{"num_hidden_layers": 13, "hidden_size": 448, "num_attention_heads": 7, "num_key_value_heads": 7, "head_dim": 64, "intermediate_size": 1536, "vocab_size": 8558, "hidden_act": "tanh_gelu", "norm": "layernorm", "norm_place": "pre", "norm_eps": 1e-05, "positions": "rope", "rope_theta": 3070.0, "rope_fraction": 1.0, "qk_norm": false, "attn_scale": 0.125, "bias": "all", "tie_word_embeddings": true, "parallel_block": false, "init": "normal", "init_std_qkv": 0.0178, "init_std_o": 0.00349, "init_std_up": 0.0178, "init_std_down": 0.00349, "optimizer": "adamw", "learning_rate": 0.000656, "lr_mult_o": 1.41, "beta1": 0.95, "beta2": 0.95, "lr_head": 0.0043, "max_grad_norm": 1.0, "warmup_steps": 251, "schedule": "wsd", "decay_fraction": 0.859, "decay_shape": "cos", "final_lr_fraction": 0.1, "batch_tokens": [32768, 65536, 98304], "max_seq_len": 1024, "doc_mask": false, "train_tokens": 355100000, "max_steps": 5455, "dataset": "wikipedia_en"}
MLP neurons of a small language model. Each row is named by its layer, matrix (up: input weights) and neuron, and shows model dimensions 80-175. Each number is 200 + 40 x the weight over its row's rms, rounded and kept within 0 to 999.
After each neuron's rows, "fires on" lists the tokens most often at its 100 highest values on Wikipedia text that the model never trained on. A number after a token or word is its count.

L6.up141,144,324,187,193,202,206,206,175,193,244,193,247,237,146,148,218,170,180,208,231,214,232,223,218,192,185,143,235,208,181,184,202,186,160,216,200,195,170,151,270,136,185,142,186,241,195,225,209,224,223,148,175,242,209,264,218,189,171,253,157,165,241,201,181,272,279,204,247,184,282,150,247,156,179,197,176,211,196,153,241,170,103,101,224,150,249,192,252,251,177,182,252,152,175,165,178
fires on: "." 19, "'" 16, " Game" 10, " game" 8, "ck" 5

L8.up51,197,175,206,266,231,209,231,213,154,129,205,193,190,220,141,235,181,176,244,209,178,260,219,206,195,202,219,161,210,174,258,223,249,200,201,193,200,172,233,210,204,109,200,152,248,294,118,150,259,270,223,188,249,218,171,182,124,217,226,280,244,115,187,225,230,205,182,211,246,173,153,204,167,246,228,192,222,194,203,259,172,172,225,275,216,255,140,263,223,162,183,186,192,176,190,293
fires on: " and" 36, " " 23, "," 18, "-" 4, " most" 4

L6.up1068,113,102,220,172,181,204,230,175,230,189,168,157,205,172,238,225,190,228,192,193,227,213,202,188,199,260,273,202,145,209,203,196,151,170,225,155,169,166,172,189,220,210,280,237,144,235,195,228,259,195,163,179,285,188,186,275,244,162,215,191,153,221,172,177,122,215,160,248,143,201,269,131,209,215,148,199,230,320,180,205,198,165,261,184,173,237,234,276,212,185,166,275,200,213,163,182
fires on: ":" 56, " A" 12, "-" 10, " S" 8, "C" 7

L6.up697,181,146,174,143,181,212,207,183,247,210,198,162,255,160,223,223,174,187,216,215,231,213,203,149,105,240,172,187,233,220,244,175,234,236,191,173,147,224,221,193,165,142,247,243,110,258,241,231,183,212,173,202,181,164,231,232,171,180,224,204,154,234,207,266,192,164,123,217,142,180,184,138,207,222,145,203,264,236,177,254,191,153,218,207,258,214,207,310,226,141,174,239,233,238,179,170
fires on: "." 97

L4.up189,202,135,240,174,175,139,216,160,181,219,243,229,159,222,190,223,171,196,266,211,172,267,275,175,89,158,155,173,149,185,162,187,280,173,183,260,275,187,198,198,177,178,188,126,250,236,209,184,192,218,270,327,267,224,217,99,179,219,198,258,181,109,125,184,256,209,205,264,199,177,261,172,225,232,171,216,180,273,158,224,266,227,147,162,199,260,166,231,230,138,182,258,151,178,150,235
fires on: " " 100

L8.up1467,271,192,232,222,259,197,259,192,233,185,270,169,208,196,235,235,252,203,228,241,179,222,296,285,177,143,172,193,189,244,281,194,291,202,211,185,208,171,159,152,211,78,292,188,224,298,144,215,230,202,276,151,186,239,160,108,134,166,188,288,208,128,174,176,177,179,151,186,203,159,137,237,144,234,177,168,196,198,181,307,192,183,171,227,226,223,195,305,208,172,131,158,180,209,165,178
fires on: " and" 46, "," 19, " \"" 10, " " 9

L5.up546,229,232,190,265,204,214,233,210,239,232,259,173,218,109,187,239,180,143,235,198,219,195,172,193,216,202,190,270,158,231,134,252,230,164,270,203,183,141,148,216,265,220,152,212,219,199,289,255,216,197,205,198,232,185,156,308,226,171,158,113,213,151,197,253,231,178,168,152,168,220,204,218,198,177,221,134,226,177,219,217,227,194,56,236,221,287,208,234,176,162,165,171,208,135,201,211
fires on: " p" 61, "," 30, " |" 7

L6.up338,191,242,151,267,227,164,222,151,237,265,201,191,202,177,190,237,201,188,293,192,217,284,213,159,205,201,270,164,267,244,203,160,207,305,212,221,110,165,188,233,201,194,223,199,187,211,183,294,138,178,200,155,197,168,212,203,176,197,213,124,211,218,208,228,221,149,179,214,145,165,188,182,157,178,235,174,189,258,208,272,157,171,122,206,224,225,239,226,223,104,248,286,240,202,248,275
fires on: " pre" 13, " over" 13, " much" 9, "l" 8, "ex" 4, "per" 4

L4.up316,253,209,223,153,229,186,273,138,252,134,244,201,196,87,185,213,132,211,236,286,186,221,167,169,158,227,175,227,191,157,187,128,202,260,186,226,194,213,201,172,183,196,159,194,165,240,252,207,204,210,213,154,206,174,275,216,107,177,121,220,165,272,212,216,197,118,83,224,186,239,153,204,224,185,195,173,284,191,193,255,170,225,181,185,166,199,206,203,167,153,193,258,213,197,245,137
fires on: ".\n\n" 53, "." 30, "===\n" 4

L6.up677,216,193,130,207,208,174,196,177,220,214,268,170,217,218,214,222,173,189,235,200,201,177,241,152,238,196,270,259,128,207,215,131,188,162,203,193,173,232,201,191,146,179,285,178,177,215,221,200,195,315,187,279,225,257,258,162,152,220,220,213,103,222,155,186,139,168,168,231,203,187,174,159,214,220,107,170,237,246,124,241,175,154,237,229,245,284,201,166,193,176,193,207,259,205,120,135
fires on: "b" 24, "ac" 18, "is" 8, "on" 6, " fac" 5, "if" 5

L8.up1303,245,206,195,206,203,215,205,161,229,224,191,182,189,127,198,184,197,250,234,171,262,229,233,256,187,194,161,293,227,202,244,203,231,89,143,233,192,130,212,198,202,210,168,232,218,222,117,147,194,164,225,211,190,172,182,211,243,234,244,222,210,235,199,226,249,166,175,214,137,262,115,208,142,197,219,203,224,183,186,309,198,222,156,143,185,175,99,258,202,184,183,268,191,207,168,225
fires on: ".\n\n" 67, "|" 12, ".\"\n\n" 8, "\".\n\n" 6, "-" 6

L4.up1213,195,223,197,278,224,214,250,199,192,228,224,100,233,183,235,239,188,150,227,169,281,162,203,226,198,227,198,185,146,202,193,176,198,163,204,166,190,214,199,190,202,221,193,242,171,240,145,192,172,212,229,189,278,279,237,256,227,202,147,227,154,171,190,174,231,169,222,195,183,158,183,190,102,184,178,172,244,313,258,213,215,193,96,205,193,213,192,242,203,168,33,276,197,217,161,221
fires on: " A" 47, " an" 12, " a" 9, " as" 5, ":" 4, " Pen" 4

L4.up626,221,198,113,254,228,215,264,198,185,220,181,127,299,198,152,180,195,197,237,136,222,223,176,192,183,248,262,266,150,212,254,236,260,213,235,141,195,180,194,201,159,238,186,155,181,243,124,203,142,212,274,225,261,240,190,209,234,208,300,155,173,232,190,140,283,179,196,182,204,171,95,145,140,226,226,158,192,226,238,196,133,212,200,194,237,192,154,225,202,222,145,224,171,208,173,220
fires on: " her" 45, " later" 13, " him" 12, " further" 6, "″N" 4, " his" 4

L4.up471,136,102,189,308,198,226,238,198,223,247,189,180,221,161,200,241,207,185,187,236,250,186,195,207,90,181,120,217,260,198,226,228,212,132,255,234,264,236,164,236,205,143,217,182,254,247,235,154,157,221,251,231,189,204,164,213,285,275,149,239,123,195,160,156,193,221,226,206,283,144,136,194,204,211,192,167,206,151,190,120,214,193,140,199,194,213,166,213,212,220,181,236,130,164,131,204
fires on: " of" 26, " con" 13, " (" 9, "il" 8, " where" 7, "===" 6

L5.up557,191,183,140,192,168,140,179,255,180,176,209,216,194,204,129,244,222,195,241,195,175,172,189,187,191,237,208,197,142,196,205,206,274,140,222,197,180,207,161,187,224,147,144,234,252,197,199,194,243,291,224,177,228,229,191,229,185,221,148,196,199,174,142,147,205,181,98,200,276,197,199,144,203,237,200,218,312,207,199,263,220,188,222,221,259,306,225,234,221,125,189,221,254,231,162,249
fires on: "che" 19, " B" 16, "b" 11, "re" 8, " Che" 7

L4.up830,190,218,165,179,212,196,242,177,244,243,227,217,195,250,236,193,158,264,238,163,187,178,248,210,178,216,197,225,195,208,197,191,160,137,265,193,194,242,149,161,171,184,202,169,177,199,170,244,212,258,315,157,256,186,227,198,224,175,274,199,161,165,114,187,143,211,197,244,251,189,135,218,112,191,177,161,292,221,204,255,189,146,174,195,226,237,211,202,223,243,224,246,185,264,204,189
fires on: "ew" 24, " to" 9, "w" 7, "c" 5, "ston" 5

L6.up57,216,120,212,222,183,112,186,240,226,233,182,189,231,220,82,177,177,236,129,183,171,160,199,210,129,238,176,141,124,255,204,198,277,117,179,281,185,218,228,221,172,152,164,196,257,146,159,172,161,271,155,205,227,221,207,223,134,199,194,226,175,152,172,198,265,151,194,182,161,143,210,257,222,184,155,179,221,213,200,228,226,252,120,200,214,190,201,219,254,176,190,283,134,207,215,163
fires on: "eb" 19, " I" 10, " emb" 7, "amb" 5, " considered" 5, " Emer" 4

L5.up682,205,145,284,194,125,193,218,213,254,217,179,150,166,111,185,228,216,190,204,156,184,211,232,199,194,202,155,196,234,183,218,211,275,237,253,211,131,160,117,161,204,121,155,228,196,240,246,120,184,202,117,151,214,186,242,238,157,197,151,193,181,223,209,220,219,222,146,226,202,208,182,182,205,257,182,200,211,199,127,207,173,237,225,224,213,267,235,225,180,197,208,195,195,241,210,171
fires on: " |" 53, "." 37

L6.up932,188,158,154,193,138,158,238,170,181,234,155,205,207,140,213,217,155,243,232,238,256,164,200,203,187,211,173,184,141,261,188,272,183,163,245,214,236,182,186,206,210,130,163,149,246,246,134,189,225,185,281,165,251,194,214,177,188,225,207,170,237,121,166,208,227,166,219,155,142,145,133,227,209,220,197,198,205,145,194,262,187,181,147,158,253,263,224,156,249,187,208,239,116,171,183,214
fires on: " first" 31, " w" 10, " early" 7, "-w" 5, " men's" 5, "W" 4

L5.up117,251,175,193,190,163,191,279,122,191,196,198,173,213,197,228,230,134,153,166,238,143,199,178,182,174,237,146,171,147,228,171,181,241,242,203,191,127,202,209,142,186,151,169,191,162,243,252,239,191,274,201,175,201,175,264,165,188,219,170,188,142,240,173,243,189,128,133,234,186,212,150,233,155,190,145,185,345,203,212,222,157,164,217,210,212,239,214,229,141,170,208,235,185,260,192,191
fires on: "." 100

L5.up823,241,203,195,163,275,238,217,275,141,169,112,118,182,242,108,183,243,197,191,167,244,208,264,219,161,120,234,256,219,227,217,172,215,179,201,244,182,180,184,231,245,184,228,221,107,237,210,243,223,144,121,141,186,192,236,226,134,212,152,181,220,243,251,182,147,238,172,242,223,214,159,212,189,229,234,235,250,219,183,175,160,193,189,251,222,196,201,196,207,123,178,174,244,255,149,203
fires on: "–" 38, " night" 8, " day" 7, " show" 7

L5.up639,192,123,210,205,199,212,301,178,209,170,227,225,208,181,218,198,153,235,192,312,184,190,173,203,188,214,168,211,207,172,210,160,207,236,195,262,194,174,196,165,181,216,178,207,145,242,182,219,241,195,190,156,245,175,254,240,143,175,186,251,153,283,209,246,218,176,146,231,211,226,140,191,177,218,199,177,268,228,228,252,117,223,240,223,202,270,209,275,176,169,171,281,201,244,133,125
fires on: ".\n\n" 53, "." 19, ")." 9, ").\n\n" 6, ":\n\n" 4

L8.up1273,218,132,180,200,182,172,193,203,194,258,146,133,214,142,202,182,187,291,263,188,167,254,181,223,152,152,225,173,166,207,180,232,124,117,198,176,177,86,217,229,114,209,188,155,158,235,191,141,200,178,266,236,268,184,151,179,246,264,232,172,195,220,177,232,236,206,190,182,186,147,122,210,204,242,149,235,180,159,158,235,160,199,191,195,138,218,115,264,211,257,153,269,167,231,172,239
fires on: ".\n\n" 78, ".\"\n\n" 7, "\".\n\n" 6

L6.up6,229,231,209,173,158,257,201,213,129,160,192,189,152,233,215,190,158,196,127,158,154,220,275,226,154,154,185,170,192,201,248,205,221,147,167,272,214,138,222,158,202,191,242,208,150,185,224,159,181,160,275,263,212,195,158,168,145,224,258,288,93,88,166,179,196,166,151,252,196,234,230,206,168,185,136,198,182,253,116,207,240,147,256,208,286,206,200,168,247,214,156,231,137,181,164,222
fires on: " " 68, " club" 4, "ars" 4, "-" 4

L4.up827,266,152,176,253,259,188,238,235,270,202,215,155,208,144,170,161,195,243,213,142,181,200,237,197,161,118,144,238,193,212,264,186,229,183,172,236,140,218,180,159,122,182,265,220,179,254,144,160,204,203,225,235,202,219,215,324,178,161,268,200,135,208,241,190,241,179,157,252,190,183,165,148,186,285,136,147,263,249,204,198,120,273,153,100,204,225,155,273,207,195,153,185,229,240,91,176
fires on: "," 22, ".\n\n" 14, "\"" 8, ")" 8, " the" 8, "\n\n" 6

L4.up1059,172,171,186,251,172,218,201,220,205,212,207,207,144,214,149,275,218,167,248,223,185,210,236,158,228,193,195,208,101,237,246,106,202,234,210,250,133,263,189,199,207,176,206,181,225,182,245,228,267,261,210,209,156,152,184,251,138,172,127,152,183,184,220,216,195,103,149,208,185,220,216,218,216,236,146,191,273,188,216,306,234,125,169,223,235,257,132,260,276,177,173,229,234,212,133,248
fires on: " to" 35, "um" 9, " re" 6, " B" 5, "b" 5, "a" 4

L8.up142,225,164,200,139,234,203,184,180,224,196,157,164,215,182,169,189,195,215,252,205,175,232,234,167,188,171,229,281,162,186,243,189,208,117,179,134,224,177,212,240,170,206,168,180,191,217,157,154,261,193,264,250,208,228,212,247,217,292,245,213,187,293,158,199,179,143,196,243,176,151,184,123,157,252,177,187,198,179,215,280,148,229,181,162,244,212,138,201,158,203,231,171,195,281,111,212
fires on: ".\n\n" 53, "|" 29, "-" 12

L8.up1231,248,191,209,207,204,153,157,154,278,279,164,199,206,172,199,220,152,191,246,210,196,177,164,230,168,239,254,261,193,191,170,257,137,139,164,249,232,130,224,191,163,212,202,152,182,182,187,134,194,204,238,257,194,203,184,200,227,269,243,226,143,248,165,254,214,270,251,284,234,154,105,223,179,226,207,205,206,174,145,242,174,225,174,132,231,163,176,222,197,216,169,244,173,247,107,177
fires on: "|" 51, ".\n\n" 43

L6.up315,220,176,250,214,224,261,205,309,199,235,253,189,133,125,222,166,242,165,249,154,234,135,227,163,200,173,222,172,189,255,238,155,215,245,241,193,145,157,208,120,253,155,225,230,195,188,162,94,175,149,171,168,237,193,225,251,222,184,245,262,190,186,179,173,199,213,156,180,133,286,196,179,237,254,211,202,226,224,161,198,270,176,250,132,261,235,203,248,159,265,213,190,209,171,246,173
fires on: " |" 40, "esc" 11, "sc" 7, "uc" 6, "Rec" 6

L8.up789,164,140,164,168,296,246,213,188,197,217,175,186,226,121,192,250,182,198,242,164,171,194,246,205,147,104,340,190,185,270,281,211,180,191,123,182,181,188,248,279,170,138,139,219,183,159,218,179,243,241,192,180,236,198,224,234,155,184,161,209,141,226,205,212,188,199,222,208,186,134,196,196,228,322,274,162,244,192,198,228,247,251,111,205,198,228,222,227,162,221,199,208,226,200,143,249
fires on: "ib" 26, "ir" 8, "ab" 6, "og" 6, "im" 6

L4.up389,171,215,228,207,214,165,203,175,176,221,200,199,154,184,182,235,223,174,260,261,209,217,268,167,221,123,214,250,191,213,216,200,229,182,217,257,211,211,216,144,211,119,208,229,242,242,162,201,191,311,209,253,198,188,223,186,198,218,178,230,146,131,159,189,284,162,223,232,233,239,278,206,181,205,158,219,180,231,198,187,273,226,132,184,219,216,214,201,224,190,175,228,165,164,192,200
fires on: " " 96

L6.up607,176,209,184,186,169,296,217,176,180,164,223,142,213,177,187,205,192,186,209,195,216,268,196,292,184,207,185,180,218,207,234,218,209,218,134,240,224,216,217,184,201,268,263,140,260,218,173,204,233,188,212,155,172,197,169,179,218,188,174,219,201,239,180,134,237,267,222,189,166,262,246,186,237,237,174,184,200,85,163,150,242,170,160,185,255,226,112,233,263,184,132,199,183,156,224,221
fires on: "L" 26, "1" 19, "2" 13, "od" 4

L6.up1435,190,134,231,155,188,185,220,270,211,239,270,212,215,194,177,199,170,196,236,229,147,220,269,175,135,198,254,186,203,214,183,215,233,168,238,206,160,149,207,224,182,175,224,230,258,284,231,194,239,177,162,162,233,226,173,196,223,182,246,165,226,257,185,247,224,242,203,261,89,224,205,122,219,144,213,158,196,184,150,217,209,190,239,141,199,307,201,202,211,214,192,174,226,216,243,264
fires on: "ell" 16, "ract" 11, "c" 9, "st" 8, "greg" 5, "m" 5

L8.up559,202,250,169,197,196,274,226,206,220,203,201,188,158,193,242,235,278,171,262,206,205,236,277,245,206,138,192,180,213,191,237,219,269,179,192,126,233,202,214,183,200,155,232,137,245,243,235,211,215,163,159,236,230,131,194,215,154,226,189,271,201,183,169,204,197,234,168,144,196,182,239,170,155,295,165,219,221,220,192,275,187,150,227,223,189,257,186,284,162,149,181,169,121,203,183,242
fires on: "," 40, " and" 18, " or" 6, " to" 4

L6.up425,278,207,156,188,219,215,214,257,156,185,174,202,175,130,172,215,185,288,244,194,195,225,261,237,174,180,216,211,244,210,211,176,299,185,225,125,161,179,169,213,181,155,236,185,212,257,166,205,235,190,187,225,194,203,174,222,193,172,184,197,200,230,210,234,296,225,174,274,185,154,117,153,164,289,88,188,243,247,182,169,209,156,186,188,146,268,174,237,239,175,187,188,200,163,148,245
fires on: "R" 36, ")" 16, " " 10, "St" 6, "\n\n" 6, "Z" 4

L5.up1237,179,169,180,222,174,196,195,191,226,196,209,102,187,183,230,226,217,303,214,193,233,178,162,246,215,203,261,229,214,248,189,176,218,189,253,178,171,170,215,145,253,170,135,164,194,205,190,233,219,192,226,197,275,263,234,308,222,189,119,178,176,209,181,193,200,155,128,166,272,196,155,158,182,211,222,206,254,134,224,211,152,196,162,175,186,307,159,263,154,138,174,293,198,137,195,162
fires on: "," 22, " |" 15, " He" 14, "b" 12, "he" 8, " he" 6

L6.up947,204,162,108,226,173,217,240,234,241,254,168,162,194,149,238,193,220,163,191,154,175,249,221,182,166,224,213,201,155,209,223,200,205,151,237,150,151,189,200,259,218,178,118,163,131,270,226,177,243,180,184,179,242,183,156,182,236,209,263,244,100,162,236,238,210,197,227,160,112,238,180,179,186,241,182,157,272,224,220,266,151,209,200,191,192,230,161,247,257,221,176,207,177,260,150,260
fires on: " cont" 16, " Cont" 10, " g" 9, "E" 9, "-" 8, " mi" 6

L4.up371,174,173,188,237,154,191,212,208,283,243,223,190,191,229,188,189,145,164,239,246,169,186,179,136,167,194,193,256,141,219,228,103,238,179,165,165,220,194,192,189,102,209,263,235,141,213,230,203,250,198,257,241,184,261,206,251,131,169,138,198,136,239,142,158,175,169,148,251,256,178,247,93,186,225,210,188,251,277,129,186,215,173,182,164,183,262,226,197,269,216,220,179,231,199,175,210
fires on: "b" 24, "at" 8, "it" 7, "aps" 6, "is" 5, " to" 5

L6.up145,217,194,145,177,199,197,196,225,197,167,185,164,188,234,209,199,181,189,224,156,254,180,196,213,247,238,209,160,244,250,265,151,255,160,253,192,186,221,149,178,193,213,272,200,140,227,180,176,248,181,117,204,255,180,169,206,195,162,232,234,166,160,203,215,185,221,149,144,149,282,232,211,198,213,130,195,237,290,172,177,179,212,225,124,282,216,159,311,190,176,129,227,189,270,198,235
fires on: "-" 21, "," 13, "-st" 10, "-m" 10, "T" 8, "-t" 6

L4.up1160,133,176,150,198,143,179,208,191,185,242,189,199,214,235,159,238,146,163,263,172,224,189,207,211,153,170,267,245,141,167,127,205,172,182,184,182,222,110,147,201,198,224,178,236,188,240,181,240,220,169,237,240,330,221,194,227,229,147,244,208,200,173,147,202,256,190,238,238,193,233,175,207,115,201,148,176,240,308,216,220,229,226,202,217,187,269,197,315,261,143,153,260,211,240,207,144
fires on: " G" 79, " was" 9, ":" 4

L4.up1429,158,173,178,270,208,114,192,243,164,239,224,198,195,259,234,203,210,224,179,235,218,197,219,195,183,251,345,213,189,180,233,199,189,143,216,230,188,163,203,232,175,150,201,178,223,194,254,228,188,188,195,198,191,199,116,278,205,200,258,261,148,179,214,262,220,152,243,201,99,203,180,142,196,214,198,188,247,209,185,238,175,190,212,137,263,281,175,219,251,208,201,219,190,193,163,248
fires on: "st" 15, " State" 12, "c" 10, "d" 9, "j" 8

L5.up770,256,164,198,249,202,167,233,187,265,224,169,171,246,141,200,190,175,205,147,163,152,269,254,180,170,198,122,256,164,247,253,158,230,198,214,192,187,179,207,103,229,193,139,162,153,248,212,180,206,233,222,190,163,165,233,211,150,217,156,232,155,318,224,221,226,173,190,215,246,236,171,157,184,238,226,163,227,143,171,225,164,230,206,196,232,275,189,174,267,178,188,219,243,262,177,176
fires on: "." 64, "\"." 13, "-" 11, ")." 6, ".\"" 6

L8.up617,180,173,196,193,211,236,263,227,233,171,233,178,243,222,190,186,201,207,272,252,196,214,204,208,163,182,146,196,222,195,224,223,279,196,233,165,235,185,191,227,191,129,167,161,290,336,84,171,235,243,275,217,278,157,189,174,100,228,145,289,169,146,197,188,160,192,155,180,212,208,206,181,140,263,174,179,250,206,210,203,218,181,270,229,202,256,238,179,222,126,178,157,186,182,204,192
fires on: "," 22, " and" 18, " most" 14, " \"" 5, " or" 4, "ically" 4

L4.up743,222,184,202,200,245,158,219,206,251,294,141,163,253,196,200,235,201,176,288,161,232,167,189,164,165,176,169,180,224,223,196,216,282,112,208,235,206,251,145,182,239,234,195,178,216,253,172,271,215,159,316,137,190,239,170,243,197,236,236,230,181,203,125,141,205,240,221,223,142,129,202,154,186,203,275,189,262,194,215,291,93,233,134,184,208,191,197,187,178,182,189,221,171,180,225,276
fires on: " the" 17, "ly" 14, "h" 11, "u" 8, " of" 7

L4.up605,130,179,217,204,178,175,223,175,248,264,216,211,187,191,198,269,182,165,252,230,259,281,134,229,172,265,207,222,167,176,164,174,142,170,206,289,186,149,197,237,184,225,210,175,200,232,199,234,207,200,255,278,264,173,207,195,261,246,214,157,156,224,199,199,239,194,178,212,220,227,212,228,187,185,149,209,230,248,187,222,216,190,220,202,205,254,199,282,262,162,194,260,196,177,177,190
fires on: "ok" 20, "um" 15, " was" 10, " just" 8, " of" 7, " even" 6

L6.up787,252,198,86,230,208,182,211,163,214,182,199,200,301,195,250,190,195,202,255,157,186,274,162,176,199,175,151,247,119,225,182,266,139,197,261,280,218,233,181,196,186,222,213,198,195,246,157,249,241,208,184,234,287,190,216,135,157,253,278,225,199,148,172,119,269,226,237,234,164,155,179,212,126,212,201,212,244,187,117,254,147,157,159,200,212,188,213,207,178,173,218,243,209,190,133,215
fires on: " his" 25, "'s" 12, " County" 6, " her" 5, "outheast" 4

L8.up846,212,226,197,138,194,174,179,187,173,237,177,203,203,203,185,204,166,245,292,174,205,181,213,204,174,154,263,207,249,298,196,208,158,207,211,209,214,227,232,240,153,205,202,136,234,218,144,207,227,133,191,276,267,145,319,212,179,203,222,126,211,117,214,173,195,229,163,221,169,202,223,202,230,236,226,197,210,205,154,197,174,128,189,210,244,207,198,215,253,187,173,190,270,262,195,205
fires on: "r" 27, "m" 7, "ri" 7, "ald" 4, "K" 4, "b" 4

L5.up1002,157,142,185,214,105,111,202,181,250,206,170,129,239,150,211,186,181,178,197,161,179,188,153,274,163,214,265,243,217,309,163,164,188,258,227,154,111,160,238,235,159,157,149,165,152,215,200,224,184,186,240,215,135,288,222,265,249,172,303,259,105,196,143,230,180,177,203,188,187,160,176,169,177,186,166,196,236,173,253,256,202,132,214,234,180,283,132,217,260,224,194,166,154,230,192,229
fires on: " cont" 18, "E" 11, "th" 11, " still" 6, "est" 4, " Cont" 4

L5.up1228,263,147,228,254,206,251,238,182,287,253,232,190,273,192,197,247,176,165,231,192,234,153,180,178,187,191,174,221,292,199,169,188,226,215,195,228,155,189,226,234,190,216,145,185,150,179,186,204,187,219,171,145,236,149,245,200,148,286,195,144,154,241,171,211,191,157,214,175,165,209,177,133,219,179,207,216,244,212,240,217,151,191,133,283,216,242,242,145,88,154,189,217,180,173,161,220
fires on: "ar" 20, " found" 14, "al" 12, "as" 9, "ear" 5, "il" 5

L6.up839,254,149,207,227,125,155,231,190,179,238,166,162,194,171,144,267,208,143,236,120,178,241,133,193,148,185,170,222,167,214,231,138,245,257,195,193,153,171,162,208,194,101,172,149,162,249,236,204,179,202,222,233,174,121,261,186,174,123,268,178,231,189,192,196,235,127,167,147,147,206,205,202,160,171,173,234,276,246,180,201,172,206,206,220,215,240,183,290,190,179,221,233,224,264,221,198
fires on: "." 86, " Ret" 6

L8.up1179,104,160,167,187,169,213,199,182,238,209,101,219,218,166,175,223,234,181,216,175,283,251,177,242,214,190,290,178,184,251,233,238,246,149,232,283,149,192,230,226,188,159,176,219,207,211,216,204,219,279,219,186,209,267,259,203,188,183,259,265,195,231,177,177,219,109,209,158,174,200,146,222,263,231,175,201,273,201,183,142,246,199,142,158,232,221,208,213,189,221,142,113,200,175,145,214
fires on: "ir" 16, "an" 10, "k" 8, "ber" 6, "ach" 6, "ib" 6

L6.up950,166,192,166,207,141,230,163,151,193,189,143,193,224,239,148,217,169,203,250,206,207,219,114,163,237,246,271,190,237,162,263,165,205,163,162,158,175,203,213,199,233,159,187,207,253,228,260,214,159,190,166,182,219,195,206,202,187,209,191,248,183,123,188,179,213,204,102,205,167,237,210,252,256,168,140,204,202,229,195,196,260,216,198,156,180,186,171,184,245,160,201,217,196,274,205,164
fires on: " " 30, "-m" 11, "ax" 9, "200" 5, " due" 4, "-" 4

L4.up342,183,218,136,189,196,190,233,123,167,242,180,223,204,179,181,209,92,262,273,172,226,201,226,232,169,235,187,225,205,317,231,191,172,96,199,125,194,207,182,254,156,192,237,171,209,222,151,228,161,215,222,174,267,230,176,254,254,188,247,159,147,103,202,222,161,237,239,192,227,212,173,235,204,187,186,210,175,198,165,237,144,188,215,229,206,232,193,191,240,202,218,258,116,171,195,150
fires on: "W" 24, "ew" 18, "w" 14, "sp" 9, ".m" 7, " first" 7

L4.up807,157,156,221,260,194,146,209,176,176,239,193,189,191,137,170,212,179,217,238,272,238,235,174,221,121,165,129,235,241,211,206,215,214,153,239,189,198,227,247,213,277,186,219,127,211,199,249,183,184,216,205,124,239,208,204,175,231,207,222,212,213,185,208,257,145,207,195,197,278,199,190,137,226,222,114,189,265,187,204,208,234,132,164,182,227,265,148,227,176,216,211,213,113,234,146,193
fires on: " in" 30, " of" 19, " Comp" 9, " con" 7, " Pre" 6, " Sy" 5

L5.up387,222,192,210,183,192,194,249,208,178,180,148,170,202,240,187,235,237,251,256,226,236,238,224,196,203,172,139,165,158,261,249,151,229,216,205,170,214,237,251,182,201,201,215,138,238,231,198,201,156,206,292,195,182,259,211,250,159,217,199,192,147,154,174,152,202,271,130,247,251,144,217,211,192,250,169,164,191,214,168,237,232,155,158,217,165,218,135,194,279,238,230,147,201,221,148,152
fires on: "," 22, " the" 12, " Y" 12, "ob" 5, " and" 5, "oy" 5

L5.up982,162,231,147,171,175,215,221,209,171,223,299,176,260,133,181,214,202,166,188,226,225,244,214,256,162,154,193,196,209,263,234,250,237,169,182,208,215,237,233,170,183,186,209,108,201,158,174,192,155,180,227,185,220,262,177,200,146,202,155,233,186,221,215,136,222,242,189,109,188,190,174,234,152,214,317,157,193,134,201,218,285,212,194,170,142,174,127,243,273,252,195,223,176,164,140,219
fires on: "5" 16, "2" 9, "1" 9, "3" 9, " qualifying" 8, "7" 7

L4.up1274,164,157,240,188,201,216,244,105,263,198,185,219,194,95,204,214,153,196,194,177,208,223,190,225,181,258,179,247,188,276,254,211,234,187,285,230,175,221,131,175,210,89,147,236,211,279,231,217,210,232,285,217,201,162,167,245,296,164,188,189,110,220,195,132,170,170,201,226,202,190,127,155,161,187,196,195,173,260,231,260,161,192,207,188,270,224,235,202,272,216,139,249,118,247,190,221
fires on: "===" 20, " be" 15, " to" 15, " br" 10, "l" 9, "==" 7

L6.up1061,218,178,226,229,236,181,277,143,246,207,146,193,186,151,253,206,150,192,149,181,176,212,241,254,174,231,114,242,223,231,251,153,231,161,208,307,214,162,175,190,139,203,173,168,159,241,222,194,249,184,301,211,205,157,248,205,202,233,212,253,122,186,158,208,207,154,135,233,178,224,103,185,152,213,239,173,260,192,223,206,180,226,162,147,286,240,214,209,186,162,189,206,200,237,135,188
fires on: "." 59, "===" 12, "==" 12, ".\"" 9, "\"." 7

L4.up1439,159,142,155,208,207,231,222,203,257,195,161,129,263,145,195,214,212,167,159,167,221,206,213,104,229,186,212,212,242,251,259,232,300,193,292,209,166,159,187,192,111,173,230,194,177,222,196,265,213,166,312,193,167,187,184,221,225,244,172,207,194,205,187,174,220,136,238,256,225,142,170,129,205,283,211,158,225,193,210,275,187,195,168,188,186,209,205,180,243,241,178,214,246,183,166,264
fires on: " t" 29, " that" 21, " Ul" 8, "l" 8, " not" 6, " br" 4